python train.py --n_layer=18 --d_model=512 --n_head=8 --n_kv_head=8 --head_dim=64 --d_mlp=1344 --vocab_size=10844 --activation="geglu" --norm="layernorm" --norm_place="pre" --norm_eps=1e-05 --positions="rope" --rope_base=5670.0 --rope_fraction=0.5 --qk_norm=false --attn_scale=0.125 --bias="none" --tie_embeddings=false --parallel_block=true --init="normal" --init_std_qkv=0.0176 --init_std_o=0.0 --init_std_up=0.0176 --init_std_down=0.0 --optimizer="muon" --lr=0.0123 --beta1=0.9 --weight_decay=0.015 --lr_head=0.00396 --grad_clip=1.0 --warmup_steps=200 --schedule="wsd" --decay_fraction=1.0 --decay_shape="linear" --final_lr_fraction=0.1 --batch_tokens=131072 --seq_len=512 --doc_mask=false --train_tokens=1318000000 --steps=10056 --dataset="wikipedia_en"
MLP neurons of a small language model. Each row is named by its layer, matrix (down: output weights) and neuron, and shows model dimensions 240-495. Each number is 128 + 32 x the weight over its row's rms, rounded and kept within 0 to 255. Numbers have three digits each. A neuron's up and down rows have the sign that makes its largest values positive.
After each neuron's rows, "fires before" lists the tokens most often just after its 100 highest values on Wikipedia text that the model never trained on.

L11.down191:147138175094137118105044158108156163142144110107152120160072171072077161122149114100150166140136140183075093027086086149122125148166119078159169109122140133197121105143166116135132124109151140154189123150141150099130103134160101148100157210117180153095136078104039111120102128097170096180077119163150109138102137124097103122172122175168117112142148126056133133097155147161102155074152095164106086154098175113104108181120145099148113104157154169102133159096119079131150130152144142127097127116124120072165104105157136099079123020108118149093110110122133113143110174167073113123129107121125097151153094114149156056104078141111154122149184095100168142090151104148126130160102147124110175181184076097129191157193141144136156140150105145163078092158125131118127103129149178
fires before: "\n\n", "ul"

L12.down331:083132085098082161163149114133121114145102137158140151120165153139135124096113118124100111082098136102161199160141135173105123094107086111118116156120111128187132143116169130125159127103098141146161081136108114151137200153158137190156174093117116162115101147086138097190100117180105142096107131138075134163094149122113122117141112113142132186089112135102154109128135126167062153120096187124111108104116108092180147108050205120149147135141106144191103140157140149099122098063132124119126120158162176135181110134113127129150118191154149073169120170081121119160149166224169106067166122145132100129100163192155140098111089150184110140083081083155188168091121166092148122125142146120158110068121156155084108128081188101142136188185116139091104173143135109119132118100138168
fires before: "2", "1"

L15.down0:124145116147093173159188162145106114117126135144076150145119154167138099151100135141148119116062117110094119166093156125148083130175125100126106187080085133136105138089114072189137132096168073127138101125120188143103166122144164075127102177093103118084137136117103163104120144138117133099127097150191117096113174196172134071128142142122174165133166117106129133123124126152126116176135151128161102090163115142161142146199134143131126177110141084174141135137107139117168137093153152136110102115122160149141114162125107128137124157148048091096141120179080143123164161070079153072135157176176134138122125157111075125149093105108124136138152138164137151145092073112127187125118143134126123120164164095158170148119164154182170118189128104070149164075160154124152128179190101
fires before: ":", "–", " |", "| "

L13.down1028:107165191137052208121098127147149137072117185174106165097190094181144144103169086103082070084111169200089141089065136168093122162122112120120114080090119175138099114146097148114164191131141191126085105169147097150140125099106127125140106119140062104082142197074124181134110147161147147098154117126180078115157105113088124124174072104109144100123090132143130094111133118175192119134166051111100134172140115129123155110174077136164106131101116178155132126151158127139113092136133128125149113055080059135134148148176106119124180171118195112141173131160145176108105113134187110118147166143119146201112114111101121121140124129114164178097088112065109146114089084122177135091135142100153128122085191128090141116088104087149115078146169085117108145048174164165109119106089145
fires before: "2", "1", "th"

L15.down1306:107114118140059115123103071182159108119110174128107109112121160153109131180178096089154093148105132110071111155132070102145149158163062169139143147149122245150125132130160136158161078100113100154124119115131144116128119156177180136156135150132118199096109150165109113120102158143146150111206172196138162140134131106152103120167117128140158096139109158110078132163143122096115156092136140110193170105220118115196172070156081152092117146123116137125153125115120114101088146129113149152125098167063098134137075087098067166141139229218068139174159117134213122104176092125115073128110159155101102090090166151124146110139143091172104106114163109105132132102136142109092123116091109101174170134109165146122084125105118134149094060092115120095167117080194128184103147103090125
fires before: "\n", "\n\n"

L2.down864:162183136149073152165156118138138148152137137189140130124112120100204196144079121144158149093121114110168149153173106089152124130139126091096146131138068142100099101149141108083189143105144110124144118084139112096172118121146135169094177143182155106105182062117213159137102146155141152106126123121115112134171107184132105087135134101107085098139094117117126077069077088153105095086115086071164084175129130144134162116092120095171064110149137080089169145104152115161115124130110099152135127115140211075111150116106117130152137141062158132172104161155112120086123210106066149081146101138135138149011124143174180130157130146150180139148175121145172157111073126115171124135149168163100155135118088068110162147143086094101101168114127147165074113149123054128161137142140120
fires before: "\n", "\n\n"

L11.down732:158127099124099145151165099182147114093066102143151129120109105139108179091187118160134118137108146141084132134131114152179183216160196079185121131140116125129085111147130143135116134119075168131157141138101111176121148167177062122130132120148109164141129147163108145112129131091147127104096146104150085136101084124097110121151170172122112122125170146116135129097136129204123126120168115106131109086123128141122137181131100105165104151062156100122064097147192173135120099123125073120074116112125141186106143151128150075142103095106178083203159145104118122156095155097147084148119123121107103118136121142143092153134083147134115181147151104131102223147137178115071139078139102177174127029132111139145100073106165148103145104167130111133128149122147101175156109192191163
fires before: " | ", "ts"

L2.down530:137098071149069174134131097077086160167160092136205119160058126145093100062125198120133087128120144123115103142104178069162122113132080148144106108116151100153155140105109087160151108145142135163190164144112199166173090074179132052141139132139141095106159126117111123175108176090168114099164141130155128094186126061094143164123107138104106116111139061154104130088111137099180173110158128137117157102106112123155152168158153127091111138130114094102108123109112127181088118126177206079085128098087145111113134103182153160125183155165097154162120119141090137137126106046095132131102053173081084174130149160158098116169131103114068089167150124103160137150111182133116133163131126112134158168132139180110169109108126100137161117063171096081152162153193101094122111162167058
fires before: "–", " | ", ", ", ")", ") |", ":"

L2.down1063:169120151075113151083149173177123118067146128134094110162160170124101130188124096129105130152083142151135119129140130130133171149121147173162166105082180127114108161093089132171113113127124136121118146181159092117124143100131143118121132128134110139127147168139167124131191120082158119072134128091110130142086098119119137141166104125134162114106080112082183057149154099114131072111144166161080124116138093150132123083168063166128121087099170090137106174149139129154143103075104135145153136118158105127111123155148064154112072191138091104159135148176083037121094108140105064143149105121190165174098093094159077120132118139113097118118128099129127091168142064121094196077123180122152182154087179149087176076182135153166121088090082232071138113129186124097116167095220114
fires before: "AL", "O", "AR", "A", "–", " in "

L15.down779:060138145186139136100132141125138105079118122114171174136126083096149136095100057121134172144175114109137078109173114142102187119116127130052189142175158131119197155168106128151109142061129107146117080111134180107168121130163156175145116112147159101179091114096109098149148141105144131105132145111099133167121128100113145169176097111120156140160142162119126075087105118138127096103151161096147192103134116077079075147162182104109107120098211102116092083104120126177088136149163139180129159134191129142111131113124184152103045160214085141157154091099144135164118111116141121154116132127105221150086156156145121100075152143165173114129142192125106092137104189138132094135171108100104135131112166129060114151172119110157162143171133045155097194220085088115166067158073099
fires before: "1", "2", "19", "20"

L2.down228:149086105142048128095130166115108112147144102131112105151122127094069086178104101115163165102088116165134118114105156049102204101152122124149156110131104125129185094132135134086117174143129110136185114107129172153195098116125091095103151107127125200131146107131112130156094144085123147140102188141110146079182190098138166126079079130091109134166082135153101125098116117108132144125185107099145120146162122074101121069197089181089082176112143057149148144101113177139175138125098193146081156134131127087103111205124083182155183096102089149132159168145143064179088091108059112131106116144104181095127158117102083093130131116106130099144140079154114144135113139066152133091136105127155137169140107133147071142170170094154134145121113120090172149100094094133087155100134139
fires before: " | ", "–", " |", ":", " | Best"

L11.down119:144102194151138095126114056154079130174154131171083143198120140074117136162135159113102161100128079112131093130054130108093119158127141133109139130151135105129092089123070135136186067066110094096132112166108129133138182108064102054050173081063124103184107195111087146046141144113081172067181130134118129178078144158092128161133153111147123136150066115083183143163130152138156125109126100147128138156140109139162099101116105130130142149073155098164129124101124150100104161139173130128153101178152115095088104181131111098165139066166103165126162137128145166106107116114137123139121157084111064154206122155110080133131084171175140069164116131134089163111156147127107085091181098150081076067176128110130116149086096158154116105094165124150114116164053162136071069177101142
fires before: " | ", " | —"

L12.down881:101184154152125104117109112159113106112154073166114091127166127102089106117131167129143134119073125151141111108076109110127072069118133150052111099150094155074162092127152166131111106125106117145130127210088107117201154066134108064082108135195149109169096120171089098178069134125144138107163100111130090159177134151173170113095123113137168088145148077113106150063094100191103147182053121147118111162110121130141135130171156081122183080120097108080097170113111146106073187085103224098101148104113136139022154159171056104160144087148093106137132130158129139169130169149111128106111131181145089044118135106121123093068138076124056124165121120106108117116126068157145167096120194168157172102116147133056181138117112142085111148139122074082113072108134116119166099178166108
fires before: "1", "2"

L12.down1148:154115127130105085170107069093100133104141143118145087171113176133084126101083154145154127099078141119089113088134118146091096143132128137091121085101125128079128072138088079094088122073121135130158157125130163093151060164148094140134082122125163055099164124176151122121127154118188115119101089122122122135110160083134123182156126145142125126080190114112124145125127181170176098096103120204186055127158140132116114096091159085149126149178140127081174099158159112111116192169171108137139129121115084197158136124083130155096160105113112096131171133147141073111209143132098155208111086107142166143141137194149123140150188099150161184143136122146170139194170116127169100138091143124141179151126107117159142115117083172191122161147091116168191173121108122124183090056112138
fires before: "\n\n", "d", "ll", "A", "z", "nd"

L2.down596:142134164095124142127117162097113141125132047163184114114127105072095084070096099126167123120089135179091150075110136088193129133090208151155091097079151118080079117138179084128107134108157174130110158068160111101147117110130156110153070134135123111150178154115127118117104149139106146126133123140091104137036125131146159148143124125092129167174120170105117058104117124065166118122114125159122085107118134135176166105113144157122102174192076103115102112106103111161127158165193135175164152104094159139147115176157059159089114128140193166166144158113138072112115182096094083134086129073135097175093107161126185124139188144128149152162136147135102154117056115096105098110063140173117152102122086139236124104099126115152170125119137161132067153115172150107107111101101060
fires before: "\n", "–"

L13.down242:080147098172156105106131147151109169156198135189191175107093145130198100078134110143124117166096097089182112121140133141151152126110132148103129129215077125155093137171135151114093127125151121099084145125101172126132125131144107163169121143078141138124083157149132187125146138109128081103161142121141124100136160204136142108094100151117132138133125089150106178088101147142098103137105087111138070113091125170095111129075104095136144112143140141118150133138139128170086196116192147085137116114164159182116124107096099095160148154124103129126159171061174107100147117149158161143150105147154181102080151140115100066125130149151110115134145113126121141144119166133157141157165117168115171074127145107101171110143178179155129081115174099074148129098159142083147120097155168
fires before: "1", "0", "2", "3"

L13.down673:118097089121106180133096107147114138129129118087088150122107124125153144104146159078146058143165143091107153120112128165098114200122125174119148094129119145107146129096093151133103068087060129125134142136136063135191055143185144101098159144147090170109089134083118142130135179172163101115141193126116119094096087104130156118127097089104111092179144200099133155136124144105114115143112131077145157143075091105141172134093079131125163144101092146159101179151121150176123189087159112145126156131116143141125110189090101093102121149159078112140150167131078141152150093132141079081113050133096041178115150117091129125135152148196092081097063149086164178118114097103119154134153124121118167092122092145199123091159149121171134103113078117114181099062131136132134138116089180
fires before: "\n", "\n\n", " |  |"

L2.down1329:083077135091150114107094128159140087142090154105154183113124169149195053091094153091135132130136105091139130075132154106111062213171122094140147093153150139095103110151084188084077089100143132163149126106137170148087102109130090156104132145127107107159101130085095079124135097112146135150136163169091149115156076096212129080147116156095095124209081141129176089159108154130105118171129151142125217141130109147147109154146144104172128094092175137140077111165183126164189116120090082110203106112082125181124133141030136149147166127064117145105113136140113145109064096096150098118199086155128140132137188147183146151119136161180115179158120135122121136097221107148090074135141156171150165146094136098155166145146149119162122100142088101142117084130096106091140133134116107
fires before: " | ", ".", "–", ",", " | ."

L2.down835:194136096176087098102164107163105115082176156203167104107133104150072133131162121094127103177117167134109128104208160130168129155148100145133131089031144141126130158120147140078138094147118164110106139201114149045145140128255143118083157152139142119095133137094173126080143130103141137090179165118118083134117089133121142163145137155105114172114141120156103120178154126162089165108147104181172110096112132089166141139115117104092182095159116162094153079121040129131109163136105126178159113122172115145125115115128133132205124207085107126130085091207158110095146154115111164118121081124103078170131156116104122164115128127117215086132148103133131091067198088132108146211166128135117097120095140139087171137182158097098106117074153142165095118122118118158174083169142169
fires before: "1", "2"

L11.down155:156180117131136101078147122140128200106097129026106134125089147131086186166168116101137131195075129089109143127136180191130122100127181099104126107157175126120067120132128103179117098081157161142147135161094169120171106189143138181070129127154097119122112149127112056127142161177098079111066173094125120143129117131148182120118141121102099096196122089111060113116171134172137119117144094169101142088135057147140142142129124095194201142154140138138206132062124169079148124181076072112137148069063078139089112130125119156127161154169105138082050157140100144153124168085173129109098146108118115119144093088108109111076120118134118157110180087134145130121124122103084121162135137119106136194137109161172108121178111136065142117168130128151107118132133171151175090174103191
fires before: "\n\n"

L11.down747:166111106139170165130157212096132119114131174058120189155136104179160085098153083141062093086093141115144118120108121093143107149189162116127115107150059138114153230147134103128113106140154145133178149135182153120138122149073135140095211116172082124175113122117113096109101097123151124177092128192143101123130141179095137136116147078099098081154075145120151074122121157165111147103112079082105106142212112113127129147145127180120145135114100110138079133098176171136164127142116140093123144115099159134089091171120080131130148142156172145131147135126139104058125123098132100102113116156163095160119147224125160116181145084131128166039120080178088079133111102127216080127147147144126102137143119116134136142084164118100092071105164171100167081116152116106167153102125153
fires before: "–", ") as", " to ", ":", "-"

L12.down984:170111130154132112045082127168101111093117118154107154154120203120114147103175109153152148118108167136071111117136119125133156112148182161142121160122119110121149130088104116126108156128121140105110133153100078160145111127149112085034148125128083176074179117137141172126116133151183132123120140172144065138070128114155136129118098089084125151190107170116142080154147115157154135142167074042169094089078126169163097147159137165104156142103073105087130115113138107108065111157150105125097182165126128078143118094089162146082127155125091118115144100179225125144207137077121154158124118096108100148083125142086146087156108139089077099107134107129146127145127124204120133102153181102126191149172118083084133095135102135144152135149158105118129126121124099107066134142109135
fires before: "1", "0", "-", "2", "3"